config.toml
num_hidden_layers = 9
num_key_value_heads = 6
head_dim = 64
init_std_qkv = 0.0255
beta1 = 0.93
schedule = "cos"
final_lr_fraction = 0.1
batch_tokens = 131072
train_tokens = 523600000
MLP neurons of a small language model. Each row is named by its layer, matrix (up: input weights) and neuron, and shows model dimensions 0-63. Each number is 200 + 30 x the weight over its row's rms, rounded and kept within 0 to 999.
Before each neuron's rows, "fires on" lists the tokens most often at its 100 highest values on Wikipedia text that the model never trained on.

fires on: "en", "in", "ion", "an", "les", "ill"
L5.up885,190,241,198,201,208,246,215,201,164,234,239,165,240,195,234,191,225,225,199,174,169,187,149,221,189,227,208,197,188,195,180,235,151,146,168,159,203,229,217,218,165,166,200,200,145,171,196,237,192,209,229,209,173,220,188,182,199,233,189,230,213,179,220,178

fires on: "\"", "tic", "age", "ic", "'"
L5.up113,210,232,174,215,213,201,160,209,151,161,185,216,168,223,220,209,205,225,183,158,274,203,245,229,241,235,148,253,179,241,171,179,185,161,235,182,203,213,196,201,225,171,243,223,182,221,211,181,157,187,201,155,208,213,287,212,246,191,217,202,194,226,199,255

fires on: "r", "l", "a", "e", "i", "er"
L3.up943,201,198,191,234,244,164,175,179,258,251,179,231,214,236,246,184,139,206,228,195,176,223,215,211,202,192,231,208,226,166,180,166,191,207,182,199,158,190,247,189,200,214,191,225,207,169,200,176,149,273,208,201,218,198,180,212,203,269,245,227,212,207,174,160

fires on: "est", "and", "end", "nd", "ã", "cell"
L3.up855,237,192,245,219,210,205,229,194,175,182,165,226,195,219,198,193,191,193,194,224,146,156,230,201,202,203,115,171,118,164,226,259,158,168,157,211,170,235,206,186,183,182,188,139,214,242,208,221,171,187,257,200,237,250,197,196,222,182,171,236,194,174,188,194

fires on: "on", "or", "t", "and", "po", "al"
L5.up937,156,223,230,240,154,200,180,137,222,179,221,216,145,186,191,218,183,224,157,211,171,225,245,167,217,183,164,233,262,215,179,203,183,228,177,192,237,238,216,198,206,271,224,236,202,184,218,231,132,218,193,250,218,212,173,199,214,199,183,204,165,239,182,184

fires on: "c", "ce", " C", "ough", "our"
L3.up269,177,217,268,134,140,212,192,214,224,186,235,185,249,175,273,191,160,191,203,131,181,206,249,151,173,213,192,218,258,172,259,234,226,205,214,207,190,173,151,231,227,210,276,165,202,227,203,189,219,165,168,242,167,186,223,174,212,183,235,230,194,148,195,189

fires on: "ed", ",", "all", "y", " out", " around"
L5.up961,220,192,145,222,157,227,234,194,138,159,216,215,190,259,198,162,175,169,190,182,124,198,225,201,182,236,235,223,211,199,211,174,203,230,173,234,233,248,179,202,208,229,219,130,163,253,227,213,198,245,182,219,187,139,240,224,180,203,205,244,222,212,141,184

fires on: " ", " of", " in"
L5.up714,190,267,136,248,156,208,237,222,214,173,201,198,201,203,182,224,207,197,248,209,147,220,232,203,190,202,233,170,174,241,219,208,157,192,216,173,198,233,185,209,207,175,169,258,138,272,216,148,139,210,200,200,220,221,165,197,186,177,183,215,205,191,154,233

fires on: "l", "re", "in", "it", "ll"
L5.up474,202,191,252,229,190,209,261,182,228,184,248,216,240,236,211,232,171,222,246,201,182,186,162,154,213,233,192,170,211,199,251,114,254,156,226,206,214,178,223,242,127,195,173,165,199,205,182,179,229,217,195,188,239,173,218,201,144,262,223,239,237,235,226,222

fires on: "vi", "er", "ur", "les", "ver", "cur"
L3.up56,168,203,207,240,134,222,209,171,178,272,228,178,237,182,194,205,133,214,214,188,189,217,149,186,216,198,130,173,197,238,177,176,203,233,185,254,160,206,203,191,143,209,174,225,209,147,181,255,218,177,200,225,215,208,174,186,184,228,228,169,243,145,156,202

fires on: "op", "rop", "et", "ke", "H", "ck"
L5.up570,203,191,233,240,181,192,197,167,239,225,200,217,199,215,213,209,149,235,203,210,156,257,211,227,210,226,200,241,154,228,232,195,160,177,190,206,161,177,174,203,211,181,193,162,147,160,252,191,177,235,168,209,236,191,198,216,172,194,167,165,212,220,227,168

fires on: " |", ",", " cl", " 1", ")", "),"
L3.up22,169,222,179,215,173,172,205,205,163,193,182,161,190,213,201,231,181,216,161,185,191,259,182,195,180,232,180,155,163,208,212,242,213,192,152,233,187,224,208,161,187,204,194,181,144,177,226,198,187,182,178,211,175,186,178,199,229,222,205,190,200,186,230,153

fires on: "\n", "s", " Po", "f", "ce"
L5.up361,172,205,198,251,199,189,206,190,136,176,136,198,175,208,195,202,227,200,247,147,219,172,199,182,151,201,236,205,232,202,183,227,173,219,192,163,241,172,184,213,200,196,224,199,149,212,214,218,154,187,191,140,191,243,235,190,195,162,230,214,159,167,188,155

fires on: "r", "or", "ran", "ar", "ter", "ur"
L3.up239,237,221,148,172,196,212,226,219,194,223,185,202,212,171,233,212,207,178,184,199,230,146,203,207,154,163,210,241,207,223,212,192,224,190,202,196,208,177,200,197,160,210,207,207,236,217,267,177,202,207,215,248,169,217,226,192,167,174,243,175,223,154,187,230

fires on: "y", "ic", "us", "my", "ri"
L5.up860,203,180,211,156,240,166,188,194,230,160,159,188,217,227,214,205,242,241,226,214,162,209,189,179,223,155,191,263,151,226,236,199,206,192,182,180,180,236,210,207,219,190,182,233,195,208,140,198,168,211,173,185,245,171,201,182,246,247,183,173,177,225,152,169

fires on: "re", "x", "mb", "ma", "pp", "y"
L5.up307,180,231,164,208,232,217,206,221,157,173,211,211,204,203,198,182,213,284,251,198,248,174,214,172,166,256,180,262,194,219,173,199,192,207,176,215,226,248,209,173,174,228,240,217,203,182,189,176,190,175,137,143,225,217,245,180,252,222,131,205,182,221,216,184

fires on: "s", "in", "fin", "iv"
L5.up734,156,197,187,207,197,168,178,261,194,228,227,212,238,221,205,180,224,205,205,212,181,187,191,196,233,195,188,179,167,231,164,187,164,172,269,189,212,161,239,235,145,203,192,232,223,205,203,267,179,196,252,188,194,211,179,189,246,191,219,163,232,167,218,185

fires on: "ic", "ul", "tic", "n", " |", "ist"
L3.up482,233,201,236,188,210,251,179,179,152,155,206,209,233,183,206,240,139,224,186,154,211,168,242,248,237,208,222,193,215,224,172,166,213,169,222,211,166,204,207,236,246,299,229,203,207,208,192,230,166,241,223,214,139,233,243,204,195,249,196,184,186,146,161,211

fires on: "s", " place", "ations", ".", "ed"
L3.up430,204,237,203,188,219,177,237,178,205,197,219,272,181,196,228,158,160,196,177,168,218,232,181,164,231,199,198,153,148,235,187,168,175,242,252,230,194,183,210,183,192,268,132,196,188,246,230,231,220,219,215,190,208,206,178,163,167,223,214,186,152,184,232,218

fires on: "l", "lic", "cul", "hi", "ine", "li"
L3.up236,226,179,182,145,198,208,190,176,175,184,248,242,197,167,231,181,155,140,221,211,187,165,210,176,218,168,253,203,155,189,215,196,193,163,201,180,190,181,181,209,144,201,229,227,190,215,224,265,190,212,230,170,173,272,229,161,192,218,172,213,182,219,209,156

fires on: " d", " of", " under", " f"
L3.up330,174,192,206,223,243,187,156,207,212,214,179,204,280,183,254,212,217,190,217,191,192,145,237,225,172,228,251,215,244,201,246,210,171,158,232,179,237,252,189,175,222,142,201,191,172,187,206,189,200,197,185,219,222,195,229,182,172,207,179,211,247,232,219,149

fires on: "th", "y", " No", "l", "il", "le"
L3.up808,214,184,257,162,222,139,162,202,194,195,161,242,235,186,195,223,193,194,190,204,205,189,185,107,209,204,209,211,233,245,198,160,192,228,210,236,227,255,227,234,195,208,233,214,198,190,275,178,205,186,224,200,185,212,177,241,157,189,223,210,258,219,224,187

fires on: " S", "s", "ro", "ic", "\"", "as"
L3.up376,184,176,180,170,160,223,204,193,161,185,251,223,211,193,183,248,211,171,192,240,211,193,204,230,207,252,218,269,183,203,212,192,201,201,200,199,246,168,131,186,182,172,169,180,218,204,211,237,194,153,144,152,185,200,231,205,199,224,217,220,227,190,222,244

fires on: " P", " p", " c", " con", " f", "g"
L5.up804,177,278,226,184,245,188,247,188,186,208,202,191,222,133,170,187,231,156,174,192,210,263,242,220,169,167,206,197,210,188,188,182,239,212,182,112,206,249,190,247,224,202,171,186,217,183,206,234,174,199,160,187,216,227,214,157,194,209,234,216,210,244,176,141

fires on: " the", ","
L5.up669,295,210,227,204,147,224,187,182,223,219,213,213,176,211,178,184,172,124,143,223,188,278,267,189,202,214,201,211,187,183,196,217,204,199,164,220,202,226,239,181,224,250,198,169,191,199,207,241,174,196,221,205,194,190,232,194,209,209,195,177,213,235,201,190

fires on: "n", "s", "sh", "van", "el", "mar"
L3.up621,194,196,175,186,251,204,160,188,232,269,165,273,255,260,178,253,180,208,217,209,173,194,235,206,235,186,221,246,141,226,195,243,187,234,212,199,141,193,179,195,226,169,186,198,200,224,238,202,234,215,206,178,204,300,187,235,181,199,189,180,226,213,205,192

fires on: " the", "d", "ed", " of"
L5.up156,184,185,249,237,194,255,180,211,184,220,227,222,216,198,235,192,256,153,203,216,190,216,178,174,203,209,215,213,164,166,223,222,188,148,184,249,187,176,205,211,224,187,201,210,206,189,176,265,193,226,219,209,211,236,263,185,197,157,205,185,213,191,208,209

fires on: " of", "d", "y", "g", "er"
L3.up891,235,175,181,219,219,202,213,215,152,178,228,205,182,244,197,185,244,222,222,218,186,175,134,211,131,200,213,187,169,176,240,192,224,259,171,199,252,201,199,186,204,167,130,174,184,210,190,197,208,240,240,223,236,201,183,209,244,141,215,257,201,216,198,185

fires on: ".", "y"
L5.up790,169,166,229,197,161,161,211,186,187,166,206,227,198,133,140,225,216,208,179,247,176,161,175,232,203,175,180,222,231,246,191,142,221,173,190,215,219,244,191,275,197,191,191,180,238,243,236,203,227,115,195,245,195,170,212,215,256,195,184,181,227,211,170,204

fires on: " C", " E", "k", "l", "p"
L5.up915,189,163,215,229,199,234,227,220,207,249,259,230,255,161,164,187,198,190,221,213,230,246,208,197,247,221,159,205,273,195,199,206,243,159,197,185,213,241,205,175,209,164,254,222,224,233,262,233,170,165,181,201,172,195,155,156,172,121,242,218,297,231,213,216

fires on: "li", "d", "la", "ad", "c", "w"
L5.up929,240,193,197,196,218,233,159,206,254,168,201,198,220,132,161,214,144,191,192,142,210,149,188,170,253,200,178,207,204,194,228,246,213,187,251,167,176,163,242,182,213,183,214,190,218,207,163,169,151,217,145,200,127,194,183,110,196,250,250,184,237,236,209,187

fires on: "y", "age", "ft", "t", "ic", "tic"
L3.up282,256,168,191,211,228,202,214,218,171,206,185,195,237,208,215,196,233,199,205,179,211,168,199,230,233,193,186,173,176,213,236,183,218,179,148,188,158,222,205,199,149,212,207,261,181,196,200,206,199,246,199,178,214,143,254,186,154,165,161,255,208,183,182,180

fires on: "en", "s", "n", "es", ",", "an"
L5.up765,248,200,215,165,159,121,197,233,140,268,218,228,143,202,198,240,193,194,164,209,225,161,179,188,190,184,202,193,208,186,195,208,181,158,174,173,201,192,220,171,164,213,222,188,144,186,170,252,214,213,142,213,184,179,179,236,207,184,256,175,228,203,194,202

fires on: "ed", " held", "'", " and", " live", "d"
L5.up707,247,179,246,197,180,223,195,218,193,205,233,220,200,211,161,203,222,150,248,206,249,177,180,183,152,242,211,209,156,204,194,212,194,193,178,154,182,228,202,217,154,235,211,174,183,212,158,172,238,206,206,223,192,212,236,197,203,196,231,223,214,220,196,230

fires on: "s", "p", "w", "b", "."
L5.up127,163,180,248,160,220,226,165,206,200,216,204,224,223,230,171,151,195,221,213,233,199,206,162,240,185,168,144,163,232,245,181,192,217,231,218,145,184,245,228,227,222,211,135,213,163,198,208,225,193,188,187,206,247,195,177,190,169,214,177,204,223,204,198,233

fires on: "ri", "-", "us", "gra"
L3.up698,194,221,160,201,185,232,229,197,142,170,160,209,229,242,229,178,163,201,220,228,159,233,234,103,219,178,178,205,187,194,225,187,255,205,161,119,197,215,187,202,126,203,240,236,199,232,173,161,182,154,176,225,225,176,219,190,260,222,154,197,228,196,155,181

fires on: "o", "d", "b", "t"
L5.up909,210,270,237,191,212,143,251,98,224,197,152,213,231,242,205,202,233,173,192,207,216,165,160,160,223,219,226,215,232,221,223,253,207,249,190,146,205,190,204,209,169,114,197,179,179,213,143,188,181,247,199,218,205,219,176,220,224,214,237,200,256,215,164,189

fires on: "it", "t", "in", "ne", "c", "od"
L5.up332,207,182,225,215,242,210,248,211,212,165,213,148,280,215,172,217,228,190,251,190,220,187,274,173,205,250,171,184,189,158,232,218,173,177,211,202,178,173,259,257,191,191,191,179,207,243,253,246,204,214,223,230,202,193,174,235,172,261,206,170,237,212,225,160

fires on: ",", "or", ".", " de", " |", "w"
L5.up98,182,211,249,175,222,192,247,148,135,206,199,253,146,138,170,224,240,205,224,195,216,218,194,170,191,254,209,195,238,194,237,202,260,182,210,239,175,203,203,182,231,239,220,133,147,277,182,176,192,248,174,171,163,252,161,157,175,196,240,233,185,175,156,189

fires on: " Co", " Pri", "vi", "ur", " Du"
L5.up521,154,215,259,205,222,193,193,210,224,216,223,171,199,216,194,171,189,244,231,208,206,189,201,179,243,156,206,206,193,172,163,162,212,168,206,234,192,175,203,223,148,181,179,188,193,184,187,217,261,145,139,182,213,185,216,199,225,234,205,186,189,202,193,235

fires on: "ub", "b", "o", "e", "ot"
L3.up150,188,289,229,187,225,203,159,196,162,233,212,190,231,181,216,130,199,185,214,202,202,179,203,182,163,176,163,231,198,196,230,224,146,251,210,146,207,204,192,189,191,171,222,224,156,198,179,227,161,140,188,241,224,226,191,240,245,223,211,196,240,227,190,238

fires on: "r", "ur", "op", " an", " "
L3.up462,162,238,208,243,199,182,222,221,228,182,200,191,178,211,201,209,203,234,195,226,185,180,219,179,180,223,207,171,197,179,223,180,198,204,172,186,203,205,223,192,188,188,200,234,193,240,212,239,188,218,182,157,237,202,173,212,201,208,178,191,188,180,145,178

fires on: ",", "ab", "om", "our", "am", "im"
L5.up171,163,172,158,203,174,193,197,185,226,255,207,210,209,155,147,200,159,156,208,202,206,151,220,155,194,251,215,241,209,257,171,184,157,228,218,193,211,185,213,179,196,171,138,126,198,160,192,211,172,195,210,212,190,266,216,216,216,206,240,205,233,228,235,183

fires on: "on", "m", "g", "am", "et", " program"
L3.up752,202,212,189,253,190,186,172,261,130,167,247,212,176,158,176,224,193,230,146,227,200,208,211,212,143,187,192,260,187,233,246,156,211,166,193,175,234,197,188,208,203,190,204,192,183,163,192,194,233,243,220,168,226,175,197,220,224,168,223,202,206,219,242,222

fires on: "er", "li", "vi"
L3.up30,203,149,206,145,132,186,167,202,206,201,226,194,203,174,256,241,181,219,195,164,201,186,231,165,186,163,161,249,198,220,214,217,165,205,159,162,247,180,202,168,190,207,220,208,170,241,178,274,262,177,225,199,200,198,251,189,176,229,233,207,132,255,194,185

fires on: "e", "sh", "n", "se", "cle", "te"
L5.up205,186,260,265,215,183,245,167,185,198,246,196,234,199,202,172,213,206,223,220,152,205,169,198,204,199,151,169,198,159,153,132,202,194,199,198,246,184,203,143,239,246,198,215,200,179,182,260,182,194,213,179,170,233,229,217,179,259,176,195,156,208,235,245,168

fires on: "th", "il", "-", "way", "y"
L5.up494,171,147,247,226,169,282,225,198,193,226,179,224,197,225,209,249,194,235,253,207,250,219,162,196,205,228,197,182,217,226,248,201,194,179,140,194,187,193,201,247,258,248,141,179,176,210,241,181,199,201,185,205,235,173,180,230,237,256,196,187,209,212,154,224

fires on: " ", " d", " la", " p", " ca", " de"
L3.up305,262,152,205,170,234,214,219,164,157,219,229,203,181,165,208,172,191,234,188,247,221,214,212,186,182,198,181,235,167,231,177,168,147,221,288,271,128,215,186,233,223,185,206,85,165,229,196,187,205,156,237,237,211,212,144,173,205,192,218,203,151,183,189,217

fires on: "T", " 1", "W", " T", " w", " X"
L5.up52,233,172,227,225,170,262,229,241,201,190,218,179,217,261,196,226,184,224,187,175,172,203,204,220,197,175,195,187,203,247,204,165,137,173,240,174,136,239,229,149,212,180,165,141,202,166,159,187,208,218,185,227,159,214,202,226,208,184,219,234,233,236,201,217

fires on: " |", "ic", "p", "ment", " of", "ot"
L3.up71,191,212,169,170,173,237,138,207,134,200,168,212,194,184,229,218,171,168,260,210,177,185,227,223,259,211,202,183,247,157,205,205,243,180,196,214,189,178,143,226,248,212,144,138,157,220,246,232,172,207,253,205,179,241,121,220,216,211,148,164,172,171,245,206

fires on: ",", "p", "k", "s", "en"
L5.up974,195,249,203,180,184,221,207,160,238,250,207,157,251,170,176,170,205,171,173,187,267,183,243,183,192,202,189,229,229,208,189,227,218,252,219,159,145,223,210,205,228,202,127,218,194,165,252,199,158,248,230,204,213,191,264,228,245,190,174,162,263,279,208,179

fires on: "t", "s", "p", "f", "fe", "n"
L5.up500,225,214,157,232,154,162,221,182,141,192,209,192,212,208,181,276,216,189,165,215,201,231,236,180,137,176,221,183,180,196,189,234,138,199,238,255,208,158,172,216,175,171,264,175,154,238,170,218,187,235,243,187,205,234,238,202,209,169,229,213,198,190,246,223

fires on: " tr", "re", "gu", "d", "N", " dis"
L5.up106,250,219,210,227,220,206,197,217,197,192,116,126,203,254,224,193,180,169,174,166,215,194,225,200,217,210,203,195,159,158,237,173,211,208,201,205,208,248,221,183,178,219,154,167,206,201,182,215,213,243,231,227,232,139,277,223,202,202,211,172,199,257,204,175

fires on: "er", "se", "ed", "ated", "led", " as"
L3.up99,168,193,203,224,237,244,188,215,184,165,202,148,203,277,203,164,197,243,194,204,147,174,185,188,184,197,218,248,236,208,203,219,200,170,168,176,169,224,221,196,192,207,166,215,218,218,229,214,203,282,156,212,208,258,215,197,161,156,204,241,210,181,200,150

fires on: " in", "re", " de", "in", "ill", "mm"
L3.up518,197,202,200,159,274,187,165,181,196,191,240,201,201,193,196,227,238,169,199,179,204,174,192,248,142,219,174,200,190,222,222,221,188,140,243,174,237,220,156,170,218,177,218,191,136,165,234,181,212,205,221,168,135,222,196,141,221,208,207,216,187,163,204,187

fires on: ")", "'", " as", "\"", " the", "king"
L5.up566,164,179,178,169,203,212,211,248,188,212,205,206,256,215,219,199,228,160,207,170,222,227,208,202,198,203,244,241,93,184,188,181,189,147,257,172,173,243,235,210,200,188,190,212,178,241,205,199,184,237,193,203,223,175,260,172,209,212,230,186,189,225,240,178

fires on: "en", "li", "re", "op", "a"
L5.up260,173,189,203,184,135,197,211,200,214,200,155,229,222,173,174,200,148,156,184,247,218,273,241,178,190,237,209,226,165,217,197,206,221,191,199,225,181,175,155,245,199,240,254,160,200,166,198,223,176,261,190,180,246,178,236,201,188,211,196,207,245,174,200,220

fires on: " one", "ip", "é", "A", "iv"
L3.up563,206,198,201,163,170,161,222,227,160,214,183,163,215,215,212,164,179,239,187,153,174,218,263,180,171,186,281,205,155,244,172,193,197,227,180,218,211,259,187,172,183,173,149,201,183,205,181,168,232,269,209,209,235,195,166,175,184,224,193,178,182,186,228,271

fires on: ",", "′"
L3.up967,263,193,156,200,202,221,222,211,183,217,217,193,169,183,180,179,220,138,195,239,194,177,219,211,159,213,231,175,213,200,221,192,194,252,215,194,195,237,215,191,193,247,224,149,172,206,177,230,210,210,189,175,174,168,134,225,210,182,197,177,200,212,227,188

fires on: "el", "am", "la", "our", "vi"
L3.up131,221,157,230,177,188,124,133,201,170,174,198,215,233,227,161,178,181,165,175,234,227,227,227,195,129,190,244,205,214,197,213,185,166,234,177,171,206,204,231,191,190,180,151,181,213,159,239,175,225,191,199,189,204,240,225,224,193,231,259,237,273,147,218,184

fires on: "s", "d", "und", " from"
L5.up592,193,166,195,187,161,241,146,203,214,248,224,202,161,219,245,163,210,204,185,139,250,124,225,205,201,221,159,172,201,210,191,202,212,238,261,195,214,155,220,230,131,198,210,135,178,252,188,192,234,220,183,168,218,183,227,198,186,183,223,177,206,249,100,213

fires on: "ra", ",", "qua", "),"
L5.up138,225,202,182,230,217,163,228,204,191,210,172,222,219,182,214,201,198,186,168,159,187,211,166,177,239,200,207,191,219,187,163,196,237,206,166,220,150,230,189,197,199,243,197,179,147,221,209,257,186,222,209,225,147,162,220,209,229,167,194,183,252,205,180,172

fires on: "la", "s", "er", "wa", "w", "re"
L5.up408,172,189,185,221,211,235,230,203,208,175,165,220,230,220,200,183,173,183,207,163,236,174,180,162,201,184,187,223,196,215,206,201,241,251,243,165,194,157,234,202,238,186,206,226,195,234,164,237,200,208,154,124,214,120,252,176,234,222,170,210,238,214,151,249

fires on: "ry", "k", "ure", "ia", "y"
L3.up740,229,161,163,179,182,178,245,133,193,223,206,227,262,225,195,162,193,195,175,203,207,188,227,189,202,165,208,194,247,213,221,218,196,197,185,182,197,201,202,207,237,250,261,152,167,214,229,219,168,232,130,208,184,155,211,192,178,215,176,252,212,194,216,240

fires on: "on", "il", "al", "tra", "r"
L3.up774,226,200,242,188,188,188,198,242,215,170,169,192,136,135,256,191,191,234,166,166,167,129,200,173,185,171,166,248,215,186,197,188,210,174,209,173,189,187,228,188,191,234,217,214,203,200,253,229,188,238,198,189,191,208,157,210,190,204,189,208,202,222,163,121

fires on: ".", "ol", "w", "il", "pt"
L3.up112,201,206,163,175,194,206,221,186,151,207,182,227,224,148,181,227,174,233,208,168,182,232,172,253,247,214,216,197,199,197,198,199,191,221,229,180,161,144,204,178,209,204,247,159,204,245,196,178,225,238,174,214,212,276,226,185,208,218,188,241,205,184,195,198

fires on: " (", " St", " T", "e", " st", " Ro"
L5.up15,230,187,208,204,265,166,172,228,166,249,188,181,208,156,177,180,227,161,196,144,235,196,187,176,145,140,236,183,195,184,184,182,211,170,190,247,225,247,207,236,173,217,189,193,244,240,245,205,161,203,181,272,213,225,164,174,273,161,175,232,203,232,178,224

fires on: " of", "ed", "g", "s", "k", "end"
L5.up970,201,178,230,203,191,206,204,142,168,206,214,176,193,195,233,162,246,224,168,167,221,196,193,194,209,188,202,212,181,204,172,208,205,225,182,137,199,212,221,183,217,165,159,215,243,230,234,217,194,216,204,207,243,186,192,239,164,187,206,261,222,258,221,191

fires on: "ri", "us", "van", "vi", "hi", "fe"
L5.up898,223,180,181,232,236,233,201,230,202,206,214,228,257,219,185,203,205,189,207,162,260,214,174,178,167,187,191,194,156,284,183,223,144,238,191,220,164,208,237,196,228,145,228,255,152,217,202,159,230,218,195,188,200,218,236,271,254,170,164,199,257,184,204,179

fires on: "s", "nd", "d", "al", " "
L5.up360,201,230,207,243,204,224,186,222,212,215,192,200,156,175,194,163,195,229,205,220,228,168,151,203,236,231,184,192,186,167,190,268,214,186,249,240,187,187,184,139,201,198,190,214,191,186,232,201,185,153,199,235,211,162,209,159,180,167,203,251,191,244,80,221

fires on: " J", "d", "ed", "it"
L5.up457,175,206,202,196,194,202,191,190,191,229,177,219,180,241,198,130,249,186,221,184,227,201,213,230,150,209,242,198,175,172,225,144,205,169,170,189,177,194,236,180,177,156,206,169,211,195,161,208,200,180,212,224,157,196,182,201,176,230,209,219,197,203,182,188

fires on: "an", "et", "on", "ong", "y"
L3.up250,194,149,195,250,179,204,214,222,194,175,214,162,152,212,232,206,203,169,192,220,177,217,210,240,189,247,186,241,215,185,218,158,191,183,188,193,141,166,130,134,204,194,142,216,210,170,201,195,255,243,204,195,202,220,203,224,240,192,222,177,227,190,219,213

fires on: "ed", "s", "or", "ph", "l", "e"
L5.up721,173,192,218,230,196,138,206,177,198,257,164,210,183,200,230,205,162,212,191,188,121,202,227,163,196,205,240,214,200,208,177,200,241,217,201,199,226,222,175,189,166,168,187,187,240,236,196,169,195,212,203,188,182,228,143,108,189,246,193,192,212,252,216,188

fires on: " re", " de", " ", " h", " ex", " also"
L3.up706,242,179,184,236,188,238,225,174,191,180,208,169,182,226,166,201,166,210,161,207,185,219,203,192,211,182,167,196,234,223,203,198,173,218,251,186,217,206,143,172,229,238,162,140,146,213,209,210,235,240,195,164,183,143,147,173,208,198,198,178,218,246,220,230

fires on: "F", "b", "h", ":", "ed", "w"
L5.up606,139,218,229,163,155,228,157,192,223,218,244,162,238,184,210,165,187,250,153,219,162,221,190,157,195,225,229,143,228,227,231,197,260,210,211,183,159,220,235,209,179,191,165,198,153,212,187,182,144,163,192,181,237,184,221,201,223,254,202,212,198,196,184,210

fires on: "ga", "ve", "gin", " Be", " Game", "ance"
L5.up483,173,211,233,152,158,226,176,205,203,215,235,240,214,244,206,216,198,154,175,196,164,249,191,204,194,141,164,150,214,243,222,234,177,166,235,192,174,210,118,191,217,188,209,209,189,173,194,162,166,226,262,239,190,230,219,202,202,149,212,184,191,158,162,173

fires on: "r", "d", " the", "ig", "-", ":"
L5.up580,196,201,196,248,188,242,239,187,146,168,196,191,224,179,201,227,220,207,194,168,172,183,164,198,199,208,181,217,221,166,186,184,164,179,174,194,135,179,180,244,191,243,206,221,189,180,200,188,229,193,248,222,215,175,268,204,226,185,198,183,233,206,203,243

fires on: "ical", "way", "il", "\n", "vision", "ition"
L3.up67,197,171,206,187,132,221,216,206,197,202,185,184,222,173,215,123,235,198,255,220,196,209,204,216,208,218,209,184,214,291,246,195,239,169,159,164,225,233,189,163,213,193,177,219,203,142,237,179,209,205,226,230,228,175,234,219,160,251,194,189,174,218,156,197

fires on: "on", "c", "ce", "n", "b"
L5.up647,165,228,260,216,173,208,177,233,148,187,238,175,150,173,239,210,188,226,216,183,208,173,268,178,208,190,185,208,180,262,182,207,160,194,242,233,256,171,123,205,186,194,198,173,187,235,223,238,200,170,188,233,239,195,206,165,211,238,197,169,170,214,180,155

fires on: "man", "ri", "vi", "time", "an", "n"
L3.up647,234,175,215,202,228,220,155,178,195,212,216,224,260,198,185,200,205,205,234,216,199,217,238,221,196,196,185,227,211,191,159,239,142,195,235,189,171,255,213,175,172,210,195,192,201,239,188,178,193,208,267,163,226,192,218,261,234,131,193,209,250,196,170,231